Weights of a small transformer language model: a variant of Muon for these matrices.
MLP neurons of a small language model. Each row is named by its layer, matrix (up: input weights; down: output weights) and neuron, and shows model dimensions 80-207. Each number is 500 + 50 x the weight over its row's rms, rounded and kept within 0 to 999. Numbers have three digits each.
After each neuron's rows, "fires on" lists the tokens most often at its 100 highest values on Wikipedia text that the model never trained on. A number after a token or word is its count.

L2.up342:510459434489501545476409615562547575543533627652485556444498549492502572530428579373448496497461532505581460519590462448506566560546580491551500493494484480527520494462436519559416493585488521468414490541598513452533505463447542502528503619517388419521498515491538488455467459566375531456459504515458449551441551524492457541532525517510501485584540551422502544475581425499502506462483
L2.down342:503561357543475531524468570559556575518492502519539472514471505559560602462484464454488451491519552539513496504495542483479571524566628534442529495471465529521513485515489560507437435509497567539368496436506508495521523502496488569471444590493420496548409362449482445501546559507509522507481528515510494512469515497477529484529511535541425583549442494447524533514474420454533484494496
fires on: " =\n\n" 35, " le" 32, " Le" 31

L7.up489:467509453466402528484476527578538447434454522475506489556368481390504371467442562493470464595389464520461467485447512606457436504555488475475426579532478437594482497442505407487509550471470475531459501424446498423434505520494515449565502526458448552517498513502520510500456555452551461517554491536502408450551510451497412516543532537538549500555490571421428482532491493481579432502552
L7.down489:535460536482416417510449494581444428442554479487543451518459553535523471516611563527583462501517437525583513477406486474477498525493492507479514415469471516541514521529484524482448448421474554395462457532580480498475532542567560597440470455456447515472575496506485569573516533522581479447499559531491569479546549533446526495385393504438455471561482471520488547448500472533531594504536
fires on: " of" 21, "ly" 14, "ae" 8, " for" 6, "o" 5

L14.up290:486438523418473426506484476530492468465537467541532554480594567584503604488556550597449520491479464431529574460498517482558450440527390427451436430560470427633461547538446528495493480537445458511537535490473527512445563434434467561601391493527503540548468561561521468498525494561470381523545537499434470469531412427559517574529463528494549542547593479464607417495509370570507492470482
L14.down290:473613424523495515507496539497519502466406443530466456482479493443480504578468565492580529502564518490518458447567447563443467607530562506521504493543382523537439457519549545533529608527538552491510517570462550481450367428459526450418541553415510430456398505521538622496492542453505519446361440484533517514404548502496466482499471528476478539546477478509450556518461550490500504518541
fires on: " a" 16, "ed" 15, " the" 12, "m" 6, " to" 6, "ing" 4

L2.up207:523482535444522539519574565464566585534578497488508553517510531471528531535525567460543439502517543483522448508453507519448588551553502417577428451543523447438568466508503537530492483496600556504417519632514467493509497537487530614416475537507319515475523522427500507452488495526456465543458524599515435537444464514593483568541550583512410454503504458483554432457534464570491515433473
L2.down207:462558518448522526534491662478501522496488511526456431487486580487595535475445433513509487546492526515550555562562427578505500588576438592533467487507584472454519543472429514409446416513614575462466463487516534474514565473417462502498466531492522462443518493341467502503549477504382551462485535547418386407460454576541506517471488574514545490481533557468532508492508542515614523468421
fires on: " =\n\n" 42, " |\n\n" 12, "\n\n" 10, " Country" 6, "==\n\n" 6

L7.up233:516424508428443459543510536491466505531468573457434477472512389511553555492427456508596581477421504489529469526599454487577481563489481516581577535444517512448557454466528482509457557502489546481540392481487516544544512486454625563479545523438421484580543528559528515508447527417521448555487370491469477533495561552612447464485528514546482515533478388503448455539531510519513653463479
L7.down233:539557547521573405492457555453392428476332504470432503528498416513509510423512518464528482578498523517548511476493491527487490577503530521443509459604506459417485378423547495472571538473462572531524528508557541586543502535429493466504566594531427445432467536493451484461569497449456446384432465484468571521531518484505522449414613450589514472480536475481447457540490449491436530511497
fires on: " n" 27, " N" 20, " be" 11, "N" 8, "n" 6

L17.up282:531535501478648444407446517575484421457516464387478467640500476538529519533431512528474399510444456462423547533499547544580489555489486534520474531495383478535527520491539501449434503497436431566458453387505572487501520522499565464515428538576460484479469486551528398471440503460552564572490589516512525624448514542511448492599527558382543538497463496507528486569506524512477483534528
L17.down282:472508533461434508522477474538507524484545512551494567485470508446473430430585590498525529465581450538483464492533517468618582515504582497523489524535465504551466478633487455461599478495531468454457483481492373498523544474457467408447503498493504542552527596551466475464515440566488536464497487450400484543385581625555485553463466469612486537476553429436530443513524409462565495441598
fires on: "9" 26, "a" 8, "8" 8, " Port" 5, " La" 4

L11.up533:474481489578508522501494522497481498558513434513466525496401502555543515480569505508473503517507534502508495547495438407557555599461502567476488421535534530594506551573487406577552505579553540455448430438481533492494450494595533495649575459448431472504507517555547576473503532536477429474416456528424509384480520424455464433472494524510499565427423468416421493496462558518478459484473
L11.down533:545531545422547485459503523498511522525514579575531494541582439512451513508466444581509515561400425470525565498586530484470532494502539527540539486432468451478522424450467592495464475466459447573531548565514490568528537532462467496420548590549474510537505445459502424539540510333545470472587479461565568558580526638546509509431490454466591478579577550638569475586503498538520533508527
fires on: " " 25, " |" 16, " —" 14, " Mar" 6, "0" 5

L2.up790:519513512445506514534418601453548466401554428480509484486529501460563513489485545569490514568527532471499468528478519599525546496380577484579499636461449456358526430398501543531486464586525530484505466527495453477496461545600478455570516532453481528466493497443544523471510568520506487458488488518423504533571447435471553396494435551468505520599579596533464482459523536434496503521572
L2.down790:451554533514454511588587477558585434434559489439589462473487509479538513515437422510431525458593523522472490509486546434533513515413512534459489563451508384449526543426374470570472417472504499420512468502498500491529516557511585521484449561517559453536486412420491457550537513524564571516518553587433444421604496416461536499507483424487538511570550561547528516453488489503579577489553
fires on: "ade" 24, " book" 13, " Series" 13, " League" 7, "ades" 5, " series" 5

L2.up381:467431564513423501462441569464557477554497507483555644489413482520559528451459480448472550463508516427493493489426488614407445557412416471516490549455554462593559484463410521541447460508533447591510478441609468495577513425545470439519438502530474558530556459510573564530456465471510476503519556527473479605449423554565493554499502434446537511494508494460533461488519402592522455433624
L2.down381:490422499553455506460447471514625447649496529459478491470510557561510529506585411455572509448528471417526589470425523571471496514445544572475473478543547458607554445481456441529451414512468491578563500432605478465474587493516493447476484480499523500583537481537513603537456568480509512467488510489546482610430515477570532551589565485513520467560478479523476428486523500482514499373536
fires on: "at" 45, " medal" 10, " cat" 6, " match" 5, " Final" 5, " Cat" 5

L2.up645:517521628443468465468426544433546541525482535408483590411497506481440538485546391497521619459457534589477471491528491494490447506501503480569489516493460423562499528456600431526482515606491522507492521519586489464484558492484485540568490569481507471488430441512582536494543396388534513482449462554477510620544433480577464515524459629510594442557498548499546542474548531440443555554476
L2.down645:589517494514417447499498580526486509478435441408481523477569538591537552536512508508627497516514531519447492464508546433456466497598484525551527471535471520605486549548513411537509469501523441551500464639469475417459561441489499463553397596537566441540415512497564595521450431516548541427441503412485449570491539503550439506497410527547527530521468527456508441507398539468437532494484
fires on: " made" 21, " built" 11, " popular" 9, "ent" 9, " qu" 7

L7.up867:510444507477530519600492456549443491497630486478462469474452471479481568478437444498552585493479520473414429454529469558380607565568499522440553423538454498518545458525446535517464487500515539491600544499531522381523520466482488530504456421581420496579513487520593524494520518515520453513511555424359424496574439412358436471499545420598526458376484494489566514561581488510451481589528
L7.down867:470590421442405493515475463602460384565582596559439461480543472572432563602550479496475460575429570565588497457463525535444554500493506584448597500462508505554482517582537526642509498486531441460491566497413458477504514435508441623474462519475553528564437511525512534512539536506472513530460554382442546449605547472527569523461579474534493504420504489502507538513579505486499469537485
fires on: " s" 43, "-" 30, " S" 13, "-s" 5, " &" 4

L7.up747:477429415487552517508517444543519468565483490465526534560438590548435483577486535444519534470413485562449509544645568606415501561535391527530492446437503482555477538551522475513466539458485476531525543461563548433512474426542444505491447580604432585517537450497357459493477402411542420509458546482562455547497476510433443433509526414473421519572472500398434540486492515449558453448472
L7.down747:440522515533480422470482502501475425454533551521487487459503531422537434506474505541496542467532373574506449445462550474441515488497447428453572435475523582527420492542493478524542548481430450513460579538525454492518532566453567514464527437544449419384540520494462538545500522505414462537462587565480464542499467599542427433523521514503545550522422484516446525378531430553526558478384
fires on: " of" 19, "ers" 11, " for" 7, " v" 6, " aff" 5, " sc" 5

L2.up717:554480451533462515396488521435479433489552473388445493544462482442542423517487395405497520463425487533547483534468370527448541493494450456478550455476495496456495543473495538441424502523474463502451502524553477447500476565509503518559591432489508587481480506444497508526534495478471530568463495464466503549552499528465433509525380509492503547533541515422437543406597543466395540531527
L2.down717:423554486471552494481556497456463479498510535515478486481490551458458496597473432515491494487521576522493445503505472560533502490551400502472634462480481535493440517489541553501493499597505448536526547525516487454518492561439456499561519478471518591445488467420579489556535510533504478538469704536497448548467508632456496428562472447420504658441476534512448532433460493417426546493534
fires on: " v" 40, "v" 22, " V" 19, "if" 10, " Val" 8

L14.up675:426476509534449458516536550537483607391457517442544469502527519533533475475531496535511528556437405511489470467520550386590441484479460542409545535581498440524500458524470477514544500463463453576462476481597495494442522543487493404489430553472500449553466495499557552448526452479500505454530511467436526564429583524525438563553446531547508490559510452510523440541536498472583451456475
L14.down675:457528533508425472447404564499462461405444522517451489570597481511476527543441464446436514492459555498399554498493497485541478471537579519508452505439537561577503474476512571472434494413504449427513555541517453524585481480492474465547520554463497393486492451546446558452474475514519561480392595477420539565550524439484465571444507462563485521438482500447487502515394461473533500525513
fires on: " not" 25, "ly" 18, " fin" 11, " English" 4

L2.up88:530491485493601362582650548512481576598485445555493383521547480494444547433393480555481538432510551516452511449455419504439508503429477524650516458516533542475494484575466477548479505470408494535510535512469510487563559531515517536560474436508488530478484539578487496598441454429501479487347490415516462545521507570551525483445454442539459587545544307545492456476540428509437544506491
L2.down88:601462476502462448525565607498455428556516395588457554481450399515562504461314488447465501375526557489431461392514454534502480448523523568503464473475442524455524513530477573547545507531448546440529517513464423608444563507514532530450543534486425525440469487596502552565466452472488405490453488488489498486482482494459388469473425551570500516528529511563607535527540481528485568495539
fires on: " n" 51, " N" 18, " pre" 13, " ind" 4, " ab" 4

L2.up752:531466504442331538433514491491444552489435552474533470532467498483346514473484614506548532497508491493528437514558415528419525522529514558557449522463567538535418497494428484534468468611543516430512544518593501476515510482493569445437499527560576493519489510458480549551458525453433523548500486424507489539463354656466529565531506483501567466499419490455449516448483474549498448479653
L2.down752:488549409509501475603510471519453513519549524486450493461515586523418495586517570559489498550448555490529491515549499495440545483425478548504476511536562551550454388414408539531531378512507479577454458546532439493515496564521603490489531484513616459538476516486427519442488528432460480531553487468547486406476441494427543475478634514460511546478418524479428433467469432551450472543511
fires on: "at" 71, " production" 4, " length" 4

L16.up194:463570490411537470516446440540611438583437491452548510592393433563484574408555545500492465444485539465589511474560487559500518559442469491478400472487496447578461446545469559524427569450410587531449532413487445524512559455410499486568511536490477552533545547577549456522532421474461414546485465508485460475513441426431522564478559515473481523456479515512407439474461571539490505563353
L16.down194:495519497563505460544469615519477558533480443559532408473561573388373555516451467573553461500443582530464541430495482478440469536434571466513513538650558618478506439550557499456541476512564495534396513516535506498504461586465555586462541484435500531549470421482520530523511530606430497513484501494555514530549577525497502515497512503327499528491496496465530519450579450469528537434548
fires on: " an" 15, "ing" 9, "ed" 8, "b" 8, " work" 7, "y" 6

L16.up416:590535528484497526551466550436564448512513490513536478407555511433448581503504410476509454530456491413564492522555548513515504527429576455553521451520491572602502542533498453408499433462536471469470489494598547442405466515471491486526520552570504562484462459573550464406532507454463547436535489583509509438482490437473483501437511487481428489579506538464622588528522523497466527565406
L16.down416:489457532388489465519489402483474498548506504481437576529453455454519440511483466409487555572574514446442447472592563483476544476599481543484523556498546486531512449453444500552562547601487502494562506471437450495576479355463504532538509450491532553394458442523525469497557601512435429476445530449536500475491468467481529587515461521476563541473571536601453465494560377529532472548531
fires on: "," 35, " as" 9, " provide" 5, "is" 4, " and" 4

L2.up536:481501524429452482486517530471553530564455591598549518542543443483485593467534554462558643521478537451528579472478523474524513502536615445487530515463447594478551449512451611539534410597430552503467453497487547469564459436498442472450524523508407513540476530534532456522484473567465490438468509466534482481414511449470440547543476504460498579399615461522489635591431486430487542513410
L2.down536:443461485474389513404409405493474476475539568526514516515437452487470616480463528467449592477561429507515531500439500559530554421579531603508548545505477496489496514558523606490568477528545516508456456495506445477526390460461553545408478436463484509521485447565589442513504574505484488555511482378551482477596483529455448503438472509467453524485527494513587513587408464492521435412507
fires on: "'," 46, ")," 15, " Le" 15, " may" 4, " between" 4

L16.up665:425592545539528506502538491538431523525478518502566591447515484526513442423530482473392529463466572558467554458545531565533480590525471513493457462471542607534436433499463480486479550519410498519433607553507461434425518460496578518379497512478506612589526567480528460453414568528484506481434511553596507487446531370520521499515533511487485556489427593415509542493523475480518541520582
L16.down665:504522449455547533502446500497496485495530469440442543532521526485513406525486540545509472445582471562441443494495528517515484423472605479505570549530440409467447514526576517427482460391553510590606497423439513446582411585504470481545501423505554479491563451535531461434400450472478552442496607525372512462483528510500417481453414424543430459550517473492525464549497505470577453514550
fires on: "2" 31, "4" 9, "3" 8, "5" 7, "0" 6, " " 4

L3.up602:577434479493501494576501559499439553533536462423507379460499534422511612478486469437506406573503467532514465562486486483490565535509613531571473489522513523499490465567513449531522452473404446408592565511622559513569418522404538462432486490586481482482490544511541539502463427407418462529561609509531592529429440510446489568525538449558423420436478550467539489542475551559484464567484
L3.down602:511533484571494511571437429513451427534524436500450438490549494561533519493406469531483421505464528459498508499540525451432587486596536544498573499487590428486558475478601434483579513542432428556631494499548412513502432475459480489425535537469476555465403462474475569540444611479588444577500612491557551445454425481482427503519496462490465445528515560507518441519454507511485523577526
fires on: " and" 91, " &" 5, " or" 4

L7.up609:605610474462570529465504546460496630442549463479548492461487541502538526518486499577517495548497456502498470475405478510486542470498490466458535404473544499459367514413456549467516358484525457520428492465451512540580516443542495523508501520502412550469446494505422512504572518464453491432442476605520548586506524629428545541452493476518513455544496453549584509412568499554526533483429
L7.down609:368534524533501456435470529584499513557433552471466558583507578545441517395451522404495480538501529405499441455545555500539576535554552443528548488475547515364478603576541539492498428508483579570443502429484466465540629506439479537533474492579447495446463545512538497526570580572549479544413416438558553519498515460553454546487491563402419491518469532499493394468483481445589481472481
fires on: "\"" 19, " went" 10, " cont" 8, " first" 8, "ion" 7, " only" 4

L17.up823:521399544427451579511488387465453455516580498480580476390648530482551500603457481540431483567572545517526533490547507540500521483443552546531486501343514483594445490534507459473449527544584425421546580536568498467438613490436486481511485487533506422448480519428473483473457474512402577514509389526525485432440484548452554490478483493527557477517571512520433493535485542525498489511507
L17.down823:423522555576529484573544523596538517493483553481514478546474498616538478447513507418525503493576391546432593527500543494505508472465448591483548474546460503574439434438512493484605526511551537536516505495497503479549538467542485555534567507479473422435601431527520507489529474355426518518566511435559527469453468457492450461493547511394456442496429511423558531566555519463556513445458
fires on: " " 65, "st" 11, "ist" 5

L7.up297:482530511587506611502468534449511589529414445512530525479462508528483586510517487418551480554556522405523438447487523473511525622567515457568465537594586519497465444428566503535499540531414539476550522585525497498588370434523430513501514590493474497435564495518520496471447482500430447503473628498490475574439657490506470569475438487479550488417551514511469478514494492401501538432415
L7.down297:477595503608505477521465436484528550521551539495568513462476482528493529462521496532499522411496477609488507546515561488535495594599481466536434476554467454539546504518575459515560483489563492402638517482481436517523463408448511478544544573599446454455568482398451456472459563516638499400471493507590518465428573579482528433523448633513480528496594503485500457527508455468592498494582
fires on: "," 91

L2.up493:499501471454570559532437515468514567469512525422433462498519572423469582519476459551550431541525530497546489576522456524508487535452437534484444483534530426483450531486517455502471574598532444451544510464529507535539458452386494531417516553524497454540575466497450441507529492419561549445415466542441541554421466532475484573576555489487474442535474558530539485439535396481408412525540
L2.down493:461536488564598483524559413533448515471482501581481469489568507502447583496537490516553482553614564378543543530461514486573608567584481495445588460568515438477434551483475460587521528560455428476557489503487541512506482405399469518447558563508505413537474456504444416535542525455581513510464553510497511537452449494435485584533486497480549440556537585517532535414490373512466422540498
fires on: " and" 27, " &" 22, "===" 14, "ished" 6, "ed" 6, "-P" 5

L16.up885:519542532438480452515380412476518486540585472548421539574582468513499440574466480493509500368488534471487410534527434530393472485419372483497507443531517524582490464562501466470519504500459502554554540491525457522494471527452526479522388448529499461440508495471489461495401413546442534526510477505491462509497571481461496523478503465443492484518614419444514488505517591513555434538502
L16.down885:481548577457477492457434473544624437569516362468559552525478530534471502448538459448540430460519533482458540445519592528545459409420513568415544505477595469447524465476453508527453426462456546523498467413534405523509442513526494515451564534494529465597432389527550477575467480446447498503482494594589537492495447484502537437489538488528467544560574374539521567463487387482470494400539
fires on: "9" 14, "5" 11, "ing" 10, "4" 9, "g" 8

L3.up806:540534481473497440428430608517633463497492545581393492444580388509485518499538530488473524451516475533590489553501492461576562501514454450550519635412474573576547557476426411448504458525577549570523390480502547501473524529515462491453571535455482554459492511482509457498519521480513496519491512511486536499451505568405429530513528522540523562460491535473539560503599536517551482458438
L3.down806:458525436534531446579525527499402350508486505568525526412532615556448533447532514413548398499623489523451505482508524533492510525547411544543538545486500570566412515500501451421589521524591538553444438430484501490517492500518456490496438473465519512466399550526498593579563479450575476430498514483461598563521494479480494545559482459492499567544420594508554459581501566549459516517518
fires on: "as" 35, "us" 9, " La" 6, "ac" 6, " la" 5, "iz" 5

L7.up329:518478499525547559553480529536493561502453521444501465526393482427458464502495469366534586463445539541453469490524399468437470524496477529481476502539445577478555509530521501521569491583460592578402560551537454469479521537519564473490576442540502480501443474568499517520494454494532568557529485498587519556429420573520421561505581442469476463574512526503452505558499479553443534578441
L7.down329:420518489506527450528489494427530365472465540555463479514543443483400537573464431547484547479539427329467516459547488499521583480531546541404478565488610450547493390544424532473498524566504466541472422545475471487497488581478488545502531499478515484535463442459409537519465541481498472460415438554560480508456422462448559523435530485557530528533456532489441488533602441607450472495450
fires on: "at" 22, "n" 16, "v" 15, " Sp" 10, "ila" 4

L3.up331:467398505397494504538500508484554506461445519521510418530558477515515395530525571510593522556441494457522485561553481501490561495542596456548556495406459467486418511507443508484489577551525519501482577500527584381493502563446533539499469520442516463469583475488562480495471476525515462473488459586497569526441512437471401588511542480570541438563495536486451496422524439496507446537530
L3.down331:463477418404571497482535437486502477432494526614596411539491450466500410394473546498616506606500472499523493519480500454444509487499545505513519533409459464485427585507449528502409512501506497539547556423453492468456529444490496483440454501451506495458547489505512439418408503501617429457514483536504516492518498451473418589488494489545555538504539544510414501462454465583598478469567
fires on: "ts" 31, " episodes" 9, "ctions" 7, "ks" 6

L14.up349:441489423449481474572517518529451558479545482454573526492473616536500509473557419501557438514450566445538467603525461495510512484487411425517519525532491586511469510429471557508542372447547529512421450501466488470444498567469492567500484469418428425528475375530473499442478455515506448504472542511513478507506473484579526438470469498497542489436528478500542540575493469521492381504445
L14.down349:477569497524554489448420463560497449586465504533458522581428535509473567451439623499501572509484510561397520460533473528528411499394419525502497526460382498528455460630519490560485476425469557497572479437469512470532540484502583494450520484533518414449445455435587543485485532483514557511551405511478560450420478546424474574465472406423452477582533524430437529464435509426516522481504
fires on: "er" 11, "ing" 10, "es" 10, "or" 8, "ed" 8, " Mel" 5

L7.up448:488500555507517523463519619539449556560410520467519599422516507538465538589528588545500528503584440491511428583405513530455520568489514505603472463530432531449522540548553548527461473373463534466495543644461548534483423450426519506440610488369513483481512437544422463451489522519530457461461543483502357559472438512547559510490477558481505476363536461476464546474592454481494534358427
L7.down448:467497450568517528501606579473581524460453563496516524590450559445471420579433519505507443581506608523543493504585508518458526520584497470460434473485402562545466617519434531487554592516527477405470544477533561518430472515561461489555563498531524540424458455551488426419538489546594459496469490454468464493377612391468439429480486473505546538529503426554473534444525355501475529529531
fires on: "," 77, " ch" 4

L7.up196:576469531459595433487575598458400425499511417468433514499539557439581568445530507452499575525479477519570476441596527555485473562553506436553531466512462446519478532529460514523494556511451532512504513523569552430495612478483444588475473572466481470558444554557435431589492525509514464479479474431486496588453470534543551485533537551426468455596430549523463484619409508483465543525439
L7.down196:454471561445475502414548519474567413548465461518468477500391552454532423454500420508489564479534543544384547496430410526521513555603567444535573463522515423627484492493552453451476482546447466472492600511564507483518547444528602481513424518528541454454401449576529579446470550486477494545493416441532518565531510529561509505379502588499532550431480494572464464474476479481482534509470
fires on: "ent" 26, " caus" 6, "qu" 6, " made" 5, "ess" 5, "ring" 5

L11.up18:566447572504561453467511500576533640426527598463406473536524481486507526553412491425449413556418552481540510375534497360460477479497509479511548590490533446513563486539492416471511573511417481490518463561492541563491523470459432505489470457634510466488515596499486560429610341505381489579515472552457481505504479530519558493468520410551477503512501499502473557507531538539498515404509
L11.down18:566566454495458602470501534481430507511538571469583459534330507552546583431521523465506525536544468531470489508557481552438460525588539528476490400501579568612519441486448480573500476482528427504511536511516527410526417476480471429538448541530462648518444561496418545436480577437557479484515438458575577633460497401576474570403480503511531529517553459515590440532448471465492494502452
fires on: " of" 22, "ly" 8, "Personal" 6, " written" 6, "for" 5, " for" 4

L2.up343:493493580414514528524482500470579437527472497589535474465556457419595522548479438526394487502483487446484568533505555527435495452524506565550503549412510401544540514460508532529564504590588551435439410598485511487471479585437475506527444454472517446584557557538473483435551430491459483572480485541510516483475574469555499463410479573521406493545452417540534411591438504537446458553475
L2.down343:468537450438550577514489479530477536434593490653512409490570509497541518530552474425450430523540453442425524457370556433478420454531485560551523478493497529585505625476497478550470489502593488461450490473392509527558559444493538452389532486494570534557536481477455505462523507559522483548506588550562560462534498446507527432463545531472426541545486527598441456519453451535486527491497
fires on: " rec" 28, " dec" 15, " Dec" 11, "ec" 9, " Rec" 8, "C" 7

L18.up828:563469544471428471544500454500373502581485535569475431408507519514531444536573523574472554604584438523482554406588478542520493517468514528507468559457491504433540608500451497541433492549471583538540551436464539494503480488471461488518504546589579372471473605437530488536436494518544453572514388497527502422509534521538499573461515571421543457540526518563520501536458537464496517477591
L18.down828:418498498546443549491544520514581492467523531481534587509523589493442601495431513449519508417462439432552489607419565451457456492390427556531391483492477523439468424445531521492580467441515493442440420498473447538457468477553543510435512460452448579502502538561492566521592527424494565484488498462526535528478427504532469462363492510593474443517485513441373534485558556520513545440406
fires on: " " 54, "1" 6

L2.up311:575547472485464571497561503489483489454442562497481464555531489552526537588451473508501512505530519482478492485489533567631475545549525474531599520372441502430466568510530503500588504475474564554578461537493445518448632560463481457533404557468533534447533474513549425467438599637570502550453452522520508578545534622472538582478441427537574471466503550450529489568512556505541490515435
L2.down311:607606449498596536536485522484509423482599511570438431478534502535397498579556426464510438524484536536443484463415513538440488522504484647422491495474488496584458439470482495441534474592407419454549527433477471529509414470549500468446579499522574530471475525479533471487456499526498541458495512514452487595505536488474535468508549529556507578597551548528501564461516439537512503442486
fires on: "us" 62, "io" 15, " de" 4

L14.up160:535562513548572510520512533478577581493561491497574517463446534606409480525459482463543504448483513525512578476497572485475535488485511468518380473569475546518514537449530524524475439519457474509497571496457508585525492434462574490504455497540516584413520452549488435495436470502417483434515530531523519463587471551523517485374530515458434444554613595511578597540394507536489496489506
L14.down160:485444425467467477513524568554433524495492602540398599564566518408550516488444503509496579518566488482496393508508520512511405544608479439542550496490562505411493496474476437421524522500497511431525405530481485488506476416468489460492501619525491474522498538455626536569505492483612560492402496432440532533436406537471463530584495495558552550528410492511489510544537462475552493544499
fires on: "'s" 22, "est" 11, " only" 10, " first" 5, "st" 4, "," 4

L17.up515:571470521519539463421559486510369521487535554437528489391500509449480488417475600480565457573504540539557475497485463475404574469520527521494509465563441542462505602547401524511495551404477423451510436585512548495486537495450550500485415405524490461472566477466480586426483508504463447461442517500413617577503558427509424577508504471469604611554518443471567444473500401506520600546573
L17.down515:506402528581472510527515466573552534476478537612507571562540527570502501462447459466544546436502418464575594419482466532425504546541454584489481532450513549482436460493579498469505570440493527499558502452572543586547471459573495557586476422437485486480492580483563539527530526506547428578506530562509513497470451526478517560476417486515576451419487493525524509461427408424527623573532
fires on: "n" 11, " in" 11, " ad" 10, "ov" 7, " out" 6, " is" 5

L3.up115:544490548396548584492482515486672507496536506512461475481516505418495544579536465429523460379592439508427445485489481511490536470466470566553532572584525464505485491539511606438437485622491451492503386569517482529475562540494474452538501472470546498489458448421515485400555465485397419408527544585570531469478543488518522486526560526466522433558453483510445552599510512446499445483435
L3.down115:546580524479535603464481509475482444472515511493482496533565482433558525563511495588461412466563489489406546471519477472492504443556522541483554441464437474574517556507539568464475463515475486564496369510564547444518542525493509432483595513497491469598515425468460485559607546472528378411480504493434447499490491472487553535405629400463548506565515500553514525581535435452503434522576
fires on: " dec" 15, " Dec" 11, " enc" 8, " int" 7, " incre" 7, " disc" 6

L18.up373:476413500470533554459499398510513487468542463503470484524536412463569486500545483596614551558487524549435510578543468562508483460504525480532482447437457446522504573534402498421466613486436596562399516536459406539526479464445459510492490390559517451540476552472534467488399508498519450464410484513553563543536573413566556562442468414538504519549596503448499541473507531507548489561442
L18.down373:501540478524464489595483439462508449469534539472444583501494523560525508499498358544543454443513519523476525472536549504499528391586490482506471514540505577499568471513483571545460436521584412535505512366441464558476528597524453447559503529461434456465484453521498430456470537485425516423449608425422586489517460523503510425383421466488482461570431371535506473496520558521442512626472
fires on: " M" 19, " m" 17, " rel" 10, "M" 7, "0" 6, "2" 5

L2.up91:433542491554475417492504494496507535496513521488536553583662511536531504494509460533407550489510479523496467521461471439505467534492465458515648473479530559422442515482508423526569517507516549466601507477534399486458522500485441445538520531501448505313451499403586491539533476473489554451544459530450575545485533495498463501457464470585510540518517510597436490431523493472450490563531
L2.down91:398550505548538566476517525475510440451631548566530474448488536508461523536618440570409563619599577466482447552454513515447544501543569543474559442549496532511475552460527460516516549484466537418545549507531443565553485507537376528485545482436535556467431476445525493506493450510481523477568561462503495518542416456523495543446404519488423529457537478597436474466546517542574456445441
fires on: "us" 31, "iv" 24, " Mus" 6, " Mos" 5, "ik" 4, " activ" 4

L14.up1004:511441497523412440510473437490469541497511524469487423541461523511444532496541507479422456432440465494620499443474586462434448469474538513489480485600475496541548531438488642450523553437481540463397579487559496447590447488509481553454501420440475467394503461457508599501512546477391488508501462533584506568477434563507370472499479474463498554500496522543549542533571457511475478454567
L14.down1004:460580470576487523448525483515514413461516424497523554475573422571460540479452419521528495499478426528435535495417464572479493517529474481574525554513553481502437563467496505475398509601387476490416519548517542498431639532429493537474504488473508553384416416531457482458449508494511492462547525517523400504407523519499442462472437539439438470498425563470438645497500451439499473486568
fires on: " V" 18, "ov" 14, " v" 14, "ard" 7, "v" 5, "2" 5

L14.up973:490496475435476432487418492504501494477567564447506569509492546530521566498474466503456508481448475480579575545529405398500466507538450510478544495501425499471548478552555521502541544428493572550372501503522539535426506531515530449478499465480487495402465458570609400474557491514514541469506454535493574513493636525478481505525561579457486436408564519470512537463492474553426553445443
L14.down973:478561438529521488522410500500504491468473537538562537501555563532542457469451545496481387506550568584545508462560513500549555507522545557483468443541559498539507480579434566555525436544453484423388552557572465557424500432503422544483434436514418506528528488589425511588508474432535467435422494507512535590584519412604475523504387427508501557529582462483552485500588519540526481471519
fires on: "." 42, "9" 7, "a" 7, " |" 5

L14.up936:489455528561464461493492429548428554496505459429485413451514601425441537472541540519424486485533542518519495566580511451474494611523433557488512457427400515422497528528528535485512510481488522514614539520470485456525423599481503407431450394502460470492489518467457463515533465454480518582448501562486523506495500503535542524454418385554472525530495503573510389443434514466517484523502
L14.down936:465603548533564551553581499579497510528524558518442528552460528424513445480440495514563511504526400556562441551534500497540475446521510500429485458507538462554418523499477579494506392492475548481408517519533427530469563494555420547570532585514510494490449563485551451545504495542453432504614572583442478468420508546504482588576477465425550472565469429476481576550553443483538519478481
fires on: "," 41, " and" 13, " com" 9, "re" 4

L17.up958:503498564566473501486501527574420516528589523466493556467512562420553515514565525408483452554519490490577488434552488520430518540546484575401468529456504549521463477529528500530542555463505599485545460419502353504576511581485539486518412451464484498453454500485504509556473479427428550481487524559432416577452482476565514461512498492523477431443541454412568453572575520626556454450488
L17.down958:557539450373553506539445496414576488525473502521551428450497506529483533442455465553516482549492541549430484531529515409577444535571466422528561471502469372555532500468553510480409582483501537513496523548569524518487567431506547488492447513583538445518522452427547397501532495462526446510479560436500536480503466638441478504461521568510550440602496546436485510539488433456443560431517
fires on: " |" 27, ":" 22, " H" 13, " " 8